Weights of a small GPT-style language model, trained from scratch on English Wikipedia.
Size: 8 layers, width 320, 5 heads of 64 (1 for keys and values), MLP 1280 SwiGLU, vocabulary 8192.
MLP neurons of a small language model. Each row is named by its layer, matrix (gate and up: input weights) and neuron, and shows model dimensions 0-127. Each number is 128 + 32 x the weight over its row's rms, rounded and kept within 0 to 255. A neuron's up and down rows have the sign that makes its largest values positive.
After each neuron's rows, "fires on" lists the tokens most often at its 100 highest values on Wikipedia text that the model never trained on.

L5.gate990 [151 114 162 138 109 133  99 168 160 151 134 121 107 157 176 140 117 149 129  92  83 130 133  97  99  92 131 104 112  32  83 144 148 140 127  81 106 103 149 116 150 162 118  72 127 111 101  85 150  71 125 153 150 172 112 116 206 123 106 157 141 154  70 110 101 101 156 114 103 129  94 155 179 209 135 112 134 185 137 117 123  92  97 139 105 163  95 137 116 162 146 174  82 141  81 150 176 139 129  96 145 122 109 173 112 131 106  90  94 153 196 133 150  94 108 118 104 158 104  70 148  78 148 186  95  82 138 117]
L5.up990 [ 75 130 159 120 146  93 146  70 136 125 128 105 130 101 155 120  75  76 168 125 128 136 152 142  91 153 150  88 143 154 135  98 123 131 152 105 160 120 207  93 142  52 143 118 143  77 131 128 107  36 125 114  79 135 101 138 141 155 130  75 124 161 121 151 189 137 139  70 118 119 138 125  98 167 139 111 114  93 176 116 120 116 121 173 153  68 157 156  77 159 124 127 161 148 189 156 137 117 145 108 141 120 196 126  56 155 153 144 121 154 164 121 138 118 164 160 132 113 133 129 118 202  83 142 152 103 162 142]
fires on: "2", "t", "1", "if", "st", "fi"

L5.gate1173 [159 113 149  98 155  99 109  88 118 148 126  90  82 174 174 127 120 161 175 151 112 150 147 150 110 129 220 109  50  52 109 129 134 136  76 185 128 111 116 204 110 148 129 122 138 122 135 122 106  66 112 114 113 138 156 135 114  82  84 114 151 162 100 174 153  67 108 187 211 122 117 129 108 117 134  71 118 102 113 141  89 160 114 143 126 143 109 109 115 104 134  76 134 108 117 133 108 137 127  92 138  99 117 134  68 126  75 119  99 193 196 171 148 101 143  99 143  97  85  68 161 132 150 123 125 121 146  57]
L5.up1173 [134 167 140  88  89 109 122 182 139 139  98 124 137 147 157  83 145 102 137  83 127 100 163 142 153 126 150 131  86 114  77  86 111  82  63 129 148 160 106 171  75 114 158 118 140 155 100  91 123 150  99  84 133 147 188 198 117  97 138  91 160 132 133 166 157 159 131 134 134 158 161 104 118 131 111  88 168 161  95 105  81 142 104 124 139 128  92 133 136 140 162 156 160 134 101 180 102 146 134 124  85 160 128 177  84 101  78 142 119 162 133 116 105 155 106 140  31  78 108  85 115  76 102  96 121 178 158 122]
fires on: ",", "\",", " by", "\"", " after"

L5.gate1232 [107 115 126  87  84 130 123 123 110 159 125 142 102 109 122 151 133 166  98 120 115 204 142 148 129 174 113 112 202 147 141 137 150 148  92 138 134 101 120 184 172 119 204 139  79 124 148 148 112 100  82  80 169 132  93 116 119 112 143 129  75 129  59 149 170 145 165 154 123 111 128 156 132 139 149 173  84 136 162 154 193 135 108 159 163 102 131 122 140 102 174 155  64  99 131 159  87 132 183  98  91 119 143  64 188 140 141  68 136 156 204 113 144 166  84  59  92 149 126 158  66 127 162 160 165 115 147 157]
L5.up1232 [149 125 126 131 133 173 108 126  85 151  89 185 119 100  90 136 113 111 114  75 130 116 170 149 147 145  41 136 123 121  91  99 164 133 125 114  77 148 144 118  87 131 121 134  88 108 120  91 167  89 146 128 102  36 110 116 101 121 131 144 138 123 163 124  58 145 174  94 146 171 116 153 103  94 137 135 134 200 106 112 162  76 147  63 160 166 152 166 159  78 153 138 133 169 127 104 160 144 153 102 194  92 109 139 121 119 163 126  70  69  53 175 132 107 146 164 150 144 180 149 123 131  65  99 124 141 138 126]
fires on: ":", "3", "5", "com", "2"

L5.gate956 [134 203  93 166 101 102  98  28 126  97 168 150 134  68 156 135 115 117 118  54 188 114 130 115 186 139 102 176 101 159 169 160 122 172 124 126 146 159 133 171 108 109 135 140 179 146  75 143 125 105 114 157 172 128 126 106 126 130 148 198 103 128 170 239 152 131 182 139 164 156  97 127 133  88  92 145  69 139 143 105 131 104 140  93 151 136 133  79 102 145 137 164 153 135 102 180 152 110 161 117 136 117 109 178  97 141 118 149  82 159 167 124 160 103 118 114 113 113 146 140 143  96 146  95 119 117 102 147]
L5.up956 [182 146 102  92  98  72  79 110 103 111 102 146 180  92 154 141 122 109  82 118 155 150 113 154 133 156 146 132 134 165 181 131 105  81 148 127 101 122 125 115 102 129 136 114  67  98 157 147 125 145 150 174 104 135 120 124 186 187 113 133 107 181 177 130 133  95 118  94  95 176 103 180 143 117 123 174  92 114 110 104 199 118 128 142 169 172 114 137  78 158  65  70 146 103 131 149 188  83 121 109 109 122 154 127  93 161 124 135  99  96 158 128  79 126  77 113 126 113 111  67 190  80 162  94 103 164  94 165]
fires on: " to", " ", "'", " can"

L5.gate1176 [ 94 175 147  58 110 197 111  91 154 179  95 134 111 166 148 163 118 151 123  98 104  86 146 130 149 110  99 156 134 161  99 149 152 121 107 115  96 138  93 129 201 116 115  77 136 110 137 108 114 143 186 113 119 188 169 160 102 109 140 116 130 110  64  79 162  96 124 181  89 138 123 186 150 131 169 115 126 101 149 141 142 144  77 155 157 118 110  94  63 163  90 190 131 112  61 169 132 144  81 174 123 183 138 152 165 160 102 153 125 163  42 113  94 126 134  86 146 113 131 178 146 132 111 179 100 116 158 109]
L5.up1176 [113 114 115 123 101  66 111  86 168  97 129  95 157 143 148 140 161  82 201 165 106 120 137  83 103 141 145 150 173 108 129 115 121  91 143 133 149 100 125 101  91 132 132 113 115 191 135 178 138 147  71 103 136  48  94 120 103 108 142  93 110 108 152  93 121 138 170 184 144 128  38 134 165 120 122  84 117 110  94 151  86 132  58 117 142 142  81 112 110  83 117 139  70 153 142 169 177 142 103 142 117 160  77 114 154 202 128 161 113 126 142 153 147 120 166  90 125 129 130 136 112 111 116 132  98 157 134  34]
fires on: "0", "5", "1", "9", "6"

L5.gate1275 [148 102 111 146 122 106 120 111 112 117 205  92 121 130 134  81  85 182  92 122  98 117 140  94 122 166  96 133 104 131 137 145  67 163 128 143 129  57 127 142 124 143 113 131 136 119 123 157 147 124 113  81 167 163 130 163 104 189 139 126 104 151 169 133 159 118  93 187 110 132 164 116 108 141 177 105 111 129 152 124 108 183 139 160 150 101 129  90 119  70 142  64 119 144 156 149 110 171  81 110  86 149 100 134 151 132 167  82 135  73 123 109  96 144 109 159 130 175 202 132 152 119 137 163 202 141 146 217]
L5.up1275 [105  84 117 140 143  81  72  91 144  88 127 146 123  97  96  40 133 123 168 127 132 124  72 124 134 133  57 124 150 160 132 118  98  86 115 114  75  89 132 113 168  98 110 126  85 194 133 172 136  90 145 188 164  80  96 168  68 111 143 133  91 101 144 122 143 192  90 164  92 172 120 119  90  65 154 110 131 188  81 178 131  80  85 118  81 111 213 161 123 116 133 132  93 133 116 160 118 119 135 101 154 139 176 119 175 146 130 155 147 111 109 105 102 127 138 165 121 153 130 109  81 149 145 100 168 130 135 124]
fires on: " ", "1", "3", "2"

L5.gate1240 [116  92 116  93 115 150 113 118 116 133 143 100  93 195 130 101  96 118 117 157 161 125 133 145  94 115 158 120  98 120 188 129 139 155  71 143 147 151 125 151 185 131 136 154  86  92 120 118  83 101 130 129  81 113 138 143 109 117 118 120 132 112 167 124 137 123  75 164 228 138 111 131 171 156 119 143 155 163 183 137 111  99  92  97 147 135 136 124 158  83 141 200 165 119 183 156  98 144 117 205  85 175  81  90 121  80 154 129 116  74 124  70 140 168 129 168 170 116  94 111 153 164 145 167 153 150 125  88]
L5.up1240 [143  99 155 142 135 144  95 149 107  67 156 130 118 119 118 168 129  76 142 119 132 115 129 167 142  96 175 104 149 138 154 182  96  92 141 164 101 152 127 180 148 167 189 167 147 136 130  60 192 129 111 160 106  91 122 186 150 144 117 165 119 116 135 144  81 152 123 141 105 100 182 170 160  75 139 198 163  87 134  78  89  89 133 150  73 158 125 119 148 121 100 160 109 110 119 138  90 205 161  89 114 130 156 119  80 109 134 180 157 197 103 137  96 148 125 112 124 115 134  62 166 165  74  58 120 191 163 137]
fires on: "-", ":", " –", " +", "=", " ="

L5.gate1086 [151 148  76 128 174 143 115 111 129 132 129 166 128 134 137 129  50 113 136 167 133 131 157  94  65 122 145 131 110 138  98 100 108 137 134 125 106  75 158 172 120 167 136  86 119 177 125 173 117 109  95 133  78 120  72 159 130 105  74 133 128 112  65 142 134 113 133 104 123 164 131 193 128 105  95 127 130 192 142 103 147  80 171 152 120 118  88 120 124 127 177 153 124  92 115 121  74  55  90  64 106  96 150  84 197 146 172 132  87  65 153 164  71 122 120 103 147 175  64 127 135  74 144 130  82 132 126 103]
L5.up1086 [ 85 145 101 109 189 106 162 130 126 116 114 112 103 146 106 112  53  51 136  84 124 170  74 168 129 134 177 115 109 194 160 136 125 144 179 143 156 133  53 199 126 105 105 114 150 139  98 175 111 118  79 118 122 132 128 175  60 126 138  84 151 133 169 139 162  83 152 116 160 168 127 139  86  92  94 110 145 130 121 174 136  57 114 108  97  82 128  92  96 208 107  98  90 114  97 108 147  79 125 129 142  92 110 179 144 100 145  90 123 120 134  89 104 138 107 112 157 108 114  97 159  86 179  80 145 149 101 147]
fires on: " in", ",", " of", ".", " ", ":"

L5.gate270 [153  72 140  89 192 123 120 107 141 119 101 109 153 158 169 121  80 118 201 108 173 162  92 189 112 128 110 118 142 120 111 146 100 105 164 117  81 158 166 147 116 121 124 137  85 102 171 150 113 100  99  86 170 174 114  95  80 124 143 150 122 128 142 122 159  93 103 165  91 188 108  87 101 144 138  96 160  85 108 123 103 128  62 109  92  94 148 134  74  82 133  91 122 169  90 176 169 194 160 104  92 106 118 115 182 102 124 142 110 100  94 139  76 203 177  83 101 163 125 123 179 122  66 176 151 170 146  94]
L5.up270 [105 104 132  95  94 137 142  95 102 138 107 149 183 178 133 156 110 129 170  95  98 106 152 128 131 194 117 107 129 171 142  99 160 113 112  81 163 100 155 195  83 171 126 111 117 122  97 128 129 101 100 145 134 109 133  77 130 133  63 121 199 139 122 112 157 108 130  82 177 130 113  73 152 164 120 130 187 109  90 134 114 134 127 143 118 133 140  85 129  91 188 128  85 138 102 140 101 118  86  93 115 171  96  72 156 108 137 105 123 143 161 108 157 175 136 169  94 104 115 163 186  92  85 126 104 123 127 210]
fires on: "2", "0", "8", "5", "6", "4"

L5.gate1136 [132  48  78 129 104 119  88 162 148 137 154  93 142 153 124 143  70 162 111 165 116  43 152  96 105 149 165 153 181 116 157 140  29 173  94 113  70 124 129  63 104 134 117  96 133 115 143 120  90  98 179 126 168 130 129 169 128 201 140 143 110 177 147  99 151  80  89 119  99 155 132  74 147 114  98 117  96 125 142 139 138  87 126 161 113 110 170 104  98  99 134 115 139 128 125 165  93 111  68 128 114 155 139 104 137 172 116 178  99 120 132 112  71 115  99 147 150 123 178 139 135 129 147  97 200 132  70 155]
L5.up1136 [161 132 143 101  96  67 158 143 137 146  94 121 107 141 159 173  69 141  84 172 103 106 116 117 116 168 149 140 135 179 135 119 144  82  87  96  98  99 152 110 163 200 102 118 178 190 189 107  63 159 153 182 130 137  94 130 147 113 163  72 115  63 133 126 116 109  79  74 165 172 153 133 164 141 129 128 127 136 148 115  95 146 153 132 128 184 126 116 126  57 120 110 158 155  68 113 139 118 167 106 158  83  75 152 105 135 139 168  95 142 118 181 122 105 103 101 151 137 145 153 167 156 105 123 122 114 110 128]
fires on: "1", "2", "0", "8", "9"

L5.gate365 [132 101 100 137 122 101 117 173 214 134 107 186 121 172 153 154 131 137 196 156 154 116 167  65 132 129 182 166 108  89 170 156  90 149 141 136 103 143 201 171 115 146 115 138 125 105 168 141 101 114  76 123 194  86 161 109 117  83 127 194 114 116  94 161 130  48 176  98 136 113 157 163 185 127 174 126 147 125 145 138 123 167 100  55  73 119 166 144 118  81 137 107 173 101 187 124 146 198 164 114 131 150 116 121 140 152  96 126 126 128 130  76 140 156 137 142 168  75 105 109 111 177  99 167 105  19 190 119]
L5.up365 [185 120 155 122  91  90 147 112 110  91 163  67 130 102 121 135 129 161 113  90  74 105 165 132 162 105 174 101 125 176 109  95 116 118  81 139 119 112 118 107 102 160 104 157 152 130 101 152 158 104 192 182  73 105 100 174 154 145 151  90 153 126  93  97  83 118 169 148 124  81  74 136 121 171  96 127 150 127  78  95 122 118 104 150 100 162 154 204 144 110 127 168 145 103 132 146  56 100 102  94 145 123 120 173 134 110  54 147 172 159 131 131 176 118  80 157 123 141 103 175 106 117 101 121 166 152 141 103]
fires on: " his", "-", "to"

L5.gate41 [177 112 153 129 128 105 121 104 110  98 109 121 121 143  78 125  97 142 150  96 121 121 149  81 124 167 176 139 117 140 146 144  93 150 177 118 113 141 135 135 151  97 144 211 111 135 170  89 139 148 120 141 162  77 103 181 154 130 156  92  67 125 144 142  99 126 141 155 111  83 142 131 116  89  57 128 113 104 110 127 156 112 169 163 131 106  96 113 121 114 151 146 141 137 138 140 113 108 185 102 134 140  99 142 169 166 131  71  94  96 123  92  68 132 132  89  99 133 134 119 202 149 147 130 160 153 132 123]
L5.up41 [120  81 128 172 172 170  88 130 103 155 188  96 122 150  84  99 102 127 105  81 109  89 105 136 154 116 119 143 141 131 110 131 151 125 144  98 155  96 141  81  84 105 154 140  87 137 136  78  91 124 137 129 175 122 138 113  78 175  39 152 107 117 154 180 159 133 132 150 107 178 147 121 140 108 132 112 121  98 137 117 189 185 120 156 140 112 109 130 104  77  43 151 153  95 142 195 141  91 173  74 104 134 151 131 144 154 100  85 176 124 130 123 133  89 120 134 150 201 179 185 104  69 141 127 133 132 136 147]
fires on: ",", "5", "0", "2", "1", "3"

L5.gate672 [105 147 111 122  98 112 145  81 160 117 140 132 115 117 133 103  96 105 153  90 166 134 121 100 164 148  89 133  93 111 153 132  87  99 147  84 145 136 146 110 145 125 151 114 142  96 159 146 132 178 156 130 107 127 128 118 234 161 183 153  68  80 130 141 150  92  91 106 142 119 122 131 193  63 195 119 119 142 116 123 124 166  82  65 116 152 130  86 115  93 142 151 148 102  75 149  83  63 107 113 160  64 140 133 112 166 135 133 100  72 135 164 130  87 137 116 134 114 118 152 147 157 195 217 107 154 166 120]
L5.up672 [135 136 138 100  84 153 171 164 122  83 164 179 169  74  92 153  74 113 176 113 123 124 129 141 131 120 104  62 114 160  62  70  92 114  94  98 130 139 143 136  87 165 131  99 153 165 174  93 119 189 168 132  98  92 111 175 191 152 124 155 150  78  79 117  80  99 199 131 138 118 110 177 152  85 158 145 127 153 158 138 156 177 120 184 127 151 101  71  93 153 119 135 147 147  97 101 130 118 150 154  64 123 152 129  91 132 152 131 136 169  95 149 146 144 168  77 117  93 126 129 151 174 139 133 165  64 191  68]
fires on: " re"

L5.gate333 [ 97 174 138 134  94 150 145  86 107  62 119 112 134 163 133 132 111 119 116 158  50 147 205 199 143 133 135 160 115  93 142 152  84 102 103 105 128  92 131 102 158  90 119 136 163 134  70  89 110 126 119 153 140 148 147 164 139  86  72  94 129 152 137 114 183 134 141 110 121  92  88 150 114 134 116 145 110 153 120  74 113  99  94  94 102 123 160 121 122  88 151  74  81 145  61 104 102 139 141  47 159 119 139 114 104 102 124  87 152 184 120 138 124 172  91 123  82 146 197  71 114 130 171 110 130 161 141 101]
L5.up333 [184 132  96 138 149  78 158 153 151 139  95  79 126 172 124 113  94 106 145 105 140 133 135 199 137  95  88 174 199 112 166 126 142 107 103  92 186 165 141 116 118 109 103  99 164 133 139 139 150  88  92 200 135 135  94 143 145 155 130 128 150 152 138  79 118 204 140 110 212 180 136  30 154 162  99  95 155 132 137 115 178 104 198 143 156 160  72 134 160 134  98 111 108 175 144 131 135 141 161  73 163  68 158 157 111 132 179  73 144 123  99 182  91 158 128 168 115 139 125 128 166  88  59 111 130 129 143 146]
fires on: "1", "2", "3", "dic", "gi", "or"

L5.gate792 [109 156 123 102 133 198 140 167 150 108  99 121 147 101  47  86 180  70 183 114 135 150 181 179 151 125  40 106 129 113 138 126 169 165 152 103 103  99 162 125  90 103 149 194 148 114 139 127 134 124 111 123 138 143 152 177 203  95 110 149 134  95 152 179 112 132 165 147 146 175 130 146 117 187 145 151 135  83 154 101 226 106 136 133 117 174 159 124 145 100 171 189 134 129 108 139 126 103 155 136 153 126 126 118 130 174 117 132 134  89 179 124 144  93 185 105  82 167 169 120 139 124 154 153 115 144 150 168]
L5.up792 [117 172  95  90  93 128 126  87 139 107 121 157 136  94 148 135 140 122 106 118 121 109 118 253 152 141 110 122 122 106 192 134  89  84 144 104 201 160  99 120 147 137 114 175 127 192 106 139 128  95 131 146 190 133 105 117 212 157 134 125 113  85 114 151 115 165 153 147 106 158 118 154  95  92  95 125 220 139 114 122 170 107 127 112 154 183 142 167 161 120   9  92  95 165 118 128 152 153 101  63 161 150 158 130 137 202 175 126 101 103 154 114 114 107 136 140  48 143 107 158 153 146 152 161  95 159 119  84]
fires on: " ", " I", "I", " to"

L5.gate1051 [ 84 117 192 136 191 108 143 118 103 211 125 138 115 163 118 212 110  90  76 173 128 167 168 155 123 100 147 170 169  71 100 128 152 134  82 117 119 142 130 126  97 120 166 153 177 123  93  88 127 141 147  75 174 161 121 127 134 104  94 103  82 111  43 135 109 103 100 101  79 137  96  74 135  95 106 127 136 104 110 158 134  82 160 124  70  94 138 117  75 115 185 110 197 135  85 167 117  96 125  81  75 166 155 159 107 135 148 146 139 149 141 189 146  97 129 116 130  66 130  63 165  90 182 146 137 130 116  55]
L5.up1051 [116 137  65 105 184  77  93 118 102 114 127 151  71 155 146  70 146 190 141 113 137 169  97 126  79 109 122 120 155  88 120 114  87 159 125 117 145 153 144 165 113 128 163 144 140 160 141 163 152 188 116 119 156 121 111 142 153  80 127 165 102 144 137 111  71 132 114 138 110 148  97  77 142  57 118  80 182 122 103 116 128 175  91 126 190 168 154 163  91 111  81 162 171 145 128 103 144 116 160 154 151 166 165 132 105  62  92  84  60 113  88 127 110 106 208 127 128 158 107 151  90  79 152 142 101 109 122 126]
fires on: " after", ",", "e", " by", " After"

L5.gate441 [128 123 151 145 170  61  77 134 154 145  96 199  92 122 103 133 148 142 112 193  97 154  82 117  95 110 133 173 110 116  84 106 127 134 114 129 128  92  70 145 141 131 117 108  62 139 116 125 135 141 159 162 159 112 137 130  84 104  90 101 121 119 129  88 164 143 174  88 126 143 164 172 139 151 136 120 148  95 133 159  88 109 147 106 115 156 185 121  94 159 170 132  71 155  97 122  86  57 122  49 168 103 123  83  99 129  89 142 114 115 155 110 121 109 121  82 153  71 105  72  81  81 108 146  95 161 130 105]
L5.up441 [ 86 197 145 109 101 161 148  93 108  87 124 129 167 106  83 103 158  48 104 104 144  90 147 102 125 105 166 166 145 134 134 140 142 127 117 173 205 124  92 169 130 124 113 167 114  68 118  94  73 130 118 119 140 122 109  88 149 118  73 116 130 193 166 152  93  80 175 136 172 160 114 118 133 110 140  96  35 144 125 141 130 199 143 181 130 109 207 111 142 133 130 120 156 129 163 119 140 126 113 110 137  71  89 126 125 117  99 118 127 142 173 104 133 136 137 169  96 116 140 169 122 179 132 152 115 140  99 119]
fires on: "0", "\n", "9", "1"

L5.gate1209 [157 129 132 144 140 119 120 196 107 157  98 110 107 104 100 109 117  78  81 140 161 109  69  67  78  98 120 102 133  79 113 121 116 104  73  77 161  93 149  92 111 124 103 141  72  95 140 139 126  52 104 131 112 150 138 143 133 191 143 123 100 165 178 128 110 136 116 121 152  77 158 181 165 124 116 136 113 135  93 127  94  95 130 154  40 113 140 139 139 148 135 106 132 175  90  87 167  92  94 165 125 118 124 154  64  85  70 186 152 182 103 158 177 132 129 118 101 129 217 143  91 120 156 171  81 161 124 110]
L5.up1209 [142  87 220  32 131 116  98 152 108 160 119 126 148 159 171  92 138  69  86 141 133 148 117 110 146  97 132 132 160 139 139 117 178 121 100 105 110 149  90 100 157 162  62 125 137  62 106 121 146 105 133 174 153 120 117 141  96 103 147 110 174 191 179 156 113 109 122 132 114 148 191 126  97  77 117 137 116 155 148  99  63 147 134 165 115 102 143 116 140 150  94 140 137 163 128  67 127 114 135 125 113 202 165 131 215 109  64 155 168 149 130 166 118 117 177 164  75 164 109 156 123 172 121 152 110 163  53 173]
fires on: " H", " C", " T", " K", "ic", "'"

L5.gate380 [156 131 142 108  93 123 136 154 127 180 124 187  81  51 122 133 111 127 132 113 139 175 141 192 149 103 104 101  70 122 127 159 142 132 109 150 118  95 109 112  47 190 185 130 128  74  99 109 123  89 199 105  97 118  54 142 142 139 183 178 107 197 174  94 123 123  92 135 161 108 167 109 170 117 107 121  95 197 130  95 128 184 135 116 129 152  86 125 194 149  71 120 148 116 116 145 162 126  25 126 115 159 176 165 128 136  98 131 148 110 143 175 122 192 177 158 103  51 143 164  95  94 160 163 156 102 128 162]
L5.up380 [139 148 136 104 103 169 120 118  80 145 119 170  67  70  89 100 123 135  66 118  71 104 121 166 189 114 187  57 131 103 105 139 143 108 108 128 106  95 142  72 129 149 166 124 185  68 161 119 155 115 173  92 123 164  75 142 131 133 146 126 209 123 147 107 196  93 107 156 133 124 128 110  92 144 138  75 173 148 117  97  67 174 148 120  54 125 147  92 122 133  81 169  99 123 159 111  70 144  97  91 139 173 171  65 157 118 133 119 121 120 119 173  96  99 121 128  85  93 108 119 102 154 170 130 166 180 147 130]
fires on: " C", " c"

L5.gate699 [108 198 123 153 119 187  62 114 150  89 115  97 111 167 110 156 208  68  80 102 166 168 120 142 104 154 109 106 129 154  81 188 130 146 171 153 202 125 133 121 104  96 147 124 145 210 155 111 183 112 133 153 129  87 124 115 160  90 114  91 102 135 128 123 120  97  76 105  66  93  82 152 166  65  71 173 124 167 142 162 128 118 150  67 114 141  92 133 109  44 157 101 125 160 110 145  43 114 107  57 145 125 137 117 132 116 127  98 137  91 123 175 159 146 121 155 124 181 154 152 129 151 137 186 150 167  90 127]
L5.up699 [144 115 101  98 171 161 143  58 120 105  56 177 126  93  99  51 128  26 117 112  72 131 107 199 159  96 113 129 130 142 128 124 104 117  67 146 201 198 139 137 154 147 100  80 129  88 114 175  88  99  70 131 178 121 207 131 148 159 142 140 100 157 158 123 153 132 143 156 107 137 106 141  66 134 178 165 142 114 122 128  77 163 129 165 112  96 174 142 102 124 102  88 168 121 104 135  87  83 113 186 102 140 142 133 122  85 135  98  90 123 101 139 127 147 108  65 157 167 130 124  61  71  75 159 165 147 142 216]
fires on: " ", "1", "t", ":", "ts"

L5.gate425 [143  80 122 112  91  97 127  97 118 125  91 142 159 168  91 133 177 130 141  97  81 136 144 129  82 119  85  63 139  85  83 145 130 161  84 173 109 121 154  95 152 166 113 123 147 146 129  93 133 202  64 123 135 158 219 124 137  89 173 166  85 134  97 139 138  82 136  84 157 119  83  87 134 107 130 125  81 151  83 142 108 113 124 120  97  60 138 139 159 126 119 118 164 124 126 141 140 122 120  99 177 133 146  95  91  98 122 117 168 158 219 133 156 122 154  82  87 171 132 175 121 126 103 126 147 174 125 106]
L5.up425 [122 155  68 116 102 121 138 114 136 125 141 143 135 146 185 133 141 176 115 106 132 106 146 156 128 191  97 118 116 148 104 131 109 139 140 138  80 174 138 145 173 157 123 167 133  89  81 123  39 115 165 159  89 111 131  58 160 170 200 150 148  82 134 147  85 148 106  87  63 116 108 186 117  92 170 177 106 152  96  83 152  77 152 147 129 169 120 161 118 101  93 132 130 148 132  90 130  96 157 119 155 118 127  39 140 129 113 130 120 211  88 159 113 128 141 157 136 139 154 150 202 138 141 126 134 151 165 122]
fires on: " were", " signed", " made", " set", "ing", " had"

L5.gate667 [156 159 142 172 104 133 163 130 176 161  92  55  85 102  97 137  75 104 107 152 135 102  79 185 130 103  81 108 131 128 127 107 144 147 157 112  54 136 126  86 172 148  73 117 117 123 154 134 140 115 128 117 166 122  97 142  91  99  96 140 168  71 120  43 108  84  93 149 101 160 134 124 132 116 150  71 154 177 140 192 137 128 102  61 128 104 224 185 161  88 100 137 102 110 131 141 148 118 112 120 204 134 128 149 142 156  94 112 156 141 132 106  86 160  73 136 128  92 164 154 115 109  97 113 137 140 124 136]
L5.up667 [139 124 137  85  89 123 102 151 124 100 113 108 171 137 157 183 139  98 126 113 132 169  97  98  89 151 115  99  57 128 147  77 156 148 141 105 115  89 116 121 158 125  62 109  98  77  65 126 118 129 147 139 152 165 145 100 194 119 155  90 114 114 122  72 146 129 130 128 150 115 168 110  87 144 130 102  97 193 137 168 122 140 103 113 108 166 152 158 152 134  65 123 179 163 130 161  66 103 136 125 186 102 144 134 148 137 108  75 148 170 119 129 110 108  77 119 106 166 122 118 132  95  96 131 148  79  91 195]
fires on: "1", "2", "4", "it"

L5.gate716 [103 129 120  94 178 153 119 101  65 185  56  92  90 115  89 111  73 133 133 139 172 136 125 120 113 122 178 104 134  95 119 149 142 136 137  69 108 132 128 176 120 148  92 119 131 134 130  75 158 130 147 127 126 129 107 153 156 128  77 144  91 172 112 139 186 108 126 167 102 130 144 155 171 166 154 108 139 115 113 117 144 115  96 134  97 145 181 123 140 112 122  99  31 140 176 180 136 119 144  50 183 176  92 108 150 154 141 128  72 201 172 115 151 154  94 158 112 150 146 129 111  93 126 109 119 104 120 118]
L5.up716 [142 144 176 137 176 154 145  93 116 130  88  32  87  97  86 124 119  51  61 140 131 105 171 138 185 106 103 113 100 128 219 102 108 113 139 139  95 128  93 156 136 104 137 112 148 124  97 104 116 143 120 141 124 111 106 177 147 153 110  92  95 185  73  97 112 139  96 116 153 133 120 118 125 109  83  77 103  93 119  57 126  93 135 125  73  64 140 124  87  67 111 113  99 176 180 153 169 128 143 105 137  91 146  90 121 160 150 141 144  92 159 151 115  91 129 148 129 198 168  70 127 113 124 136 119 136 152 162]
fires on: ":", "2", "1", "S"

L5.gate714 [116 104 118 105 141 137 168 157 152 151 127  77 187 120 228 158 147 110 161 157 117 127 155 165  75  98  96 233 112  88  72 122  81 153 114  89 152 161  91 111 179  88  89  69 137 108 114 140 173 118 134 125 166 159 139 105 117 102 139 131 134 154 130  74 140  49 182 183  93 157 117 122  93 149 117 166 138 138 107 134 114 172  81 117 101 124 214 135 107  80 129  98  44 115  84 124 111 112 152 143 145 111 124 153 126 147 156 109 123 118  58  80 165 138 193 108 132  54 131 167  72 148 126  92 104 110 148 140]
L5.up714 [174 161 100 100 108 148 101 127 168 179 157 141 163 100 148 156 160  99 165 142 115 135 108 108  89 165 143 106 158 109 137 116 113 206 106 106 148 162 104 144 135  71 129 126 103  47 126  88 143 107  99 120 175 114 152 124  97  98  86 157 134 127 140 132  89  91 118 111 112 158  94 160  92 102 145 122 105 148 105 112  99 117  86  90 180 117 143 133 108 128 164 102  75  72 115 157 113 117 109 109 166 137  87 142 119 154 118 108 129 116 116  93 114  97 124 165  93  79 150 147 112  73 112  89 131 123 145 159]
fires on: "9", "2", "1", "-", "\n", "0"

L5.gate1029 [142 121 117 105 169 170 164 120 119 143 113 122  90 156 106 150 128 123 137 129 125 173 109 146 111 158 103  96 117 180 124 124  97 167 150 165 125 101 105 112  97 147  95 114 125 137  95 127 130  84 186 140 156  94 150  92  97 106 136 168 127 139 116  58 152  84 182  66  93 175 126 157 141  49 116 146  97 135  79 157  76 150 121 140 113 125 163 105 124 125 175 144 133 111 148 130 171 117 127 129 105 134 170 152 136 170 170 122 154 118 172  95 180 131 130 104 134 141 150 124  79 194  97 152 100  77  90 113]
L5.up1029 [156 126  96 137 139 154 131  97 123  92 124 107 125 110  67 143 122 149 139 195 113 169 114 134 139 123 140  91 181 184  95 156 139 114 171 125  75 123 146 113 126 167 161  85 135 143 156  80 132 142 135 115 109 122  89 156 135 106  63  81 132 105  75  77  80 127  95 138 127 129 166  85 183 150 141 138 148 126 100 122 146 129 100 154 100 136 101 127 152 108 158 143 178 174 150 116 132  92  99 167 116  98 141 197 107 158  94 111 144  94 170 149 162 155  98  32 110 139 154 153  99  96 186  72  98  92 143 116]
fires on: " Re", " re", " un", "-", "re", "pre"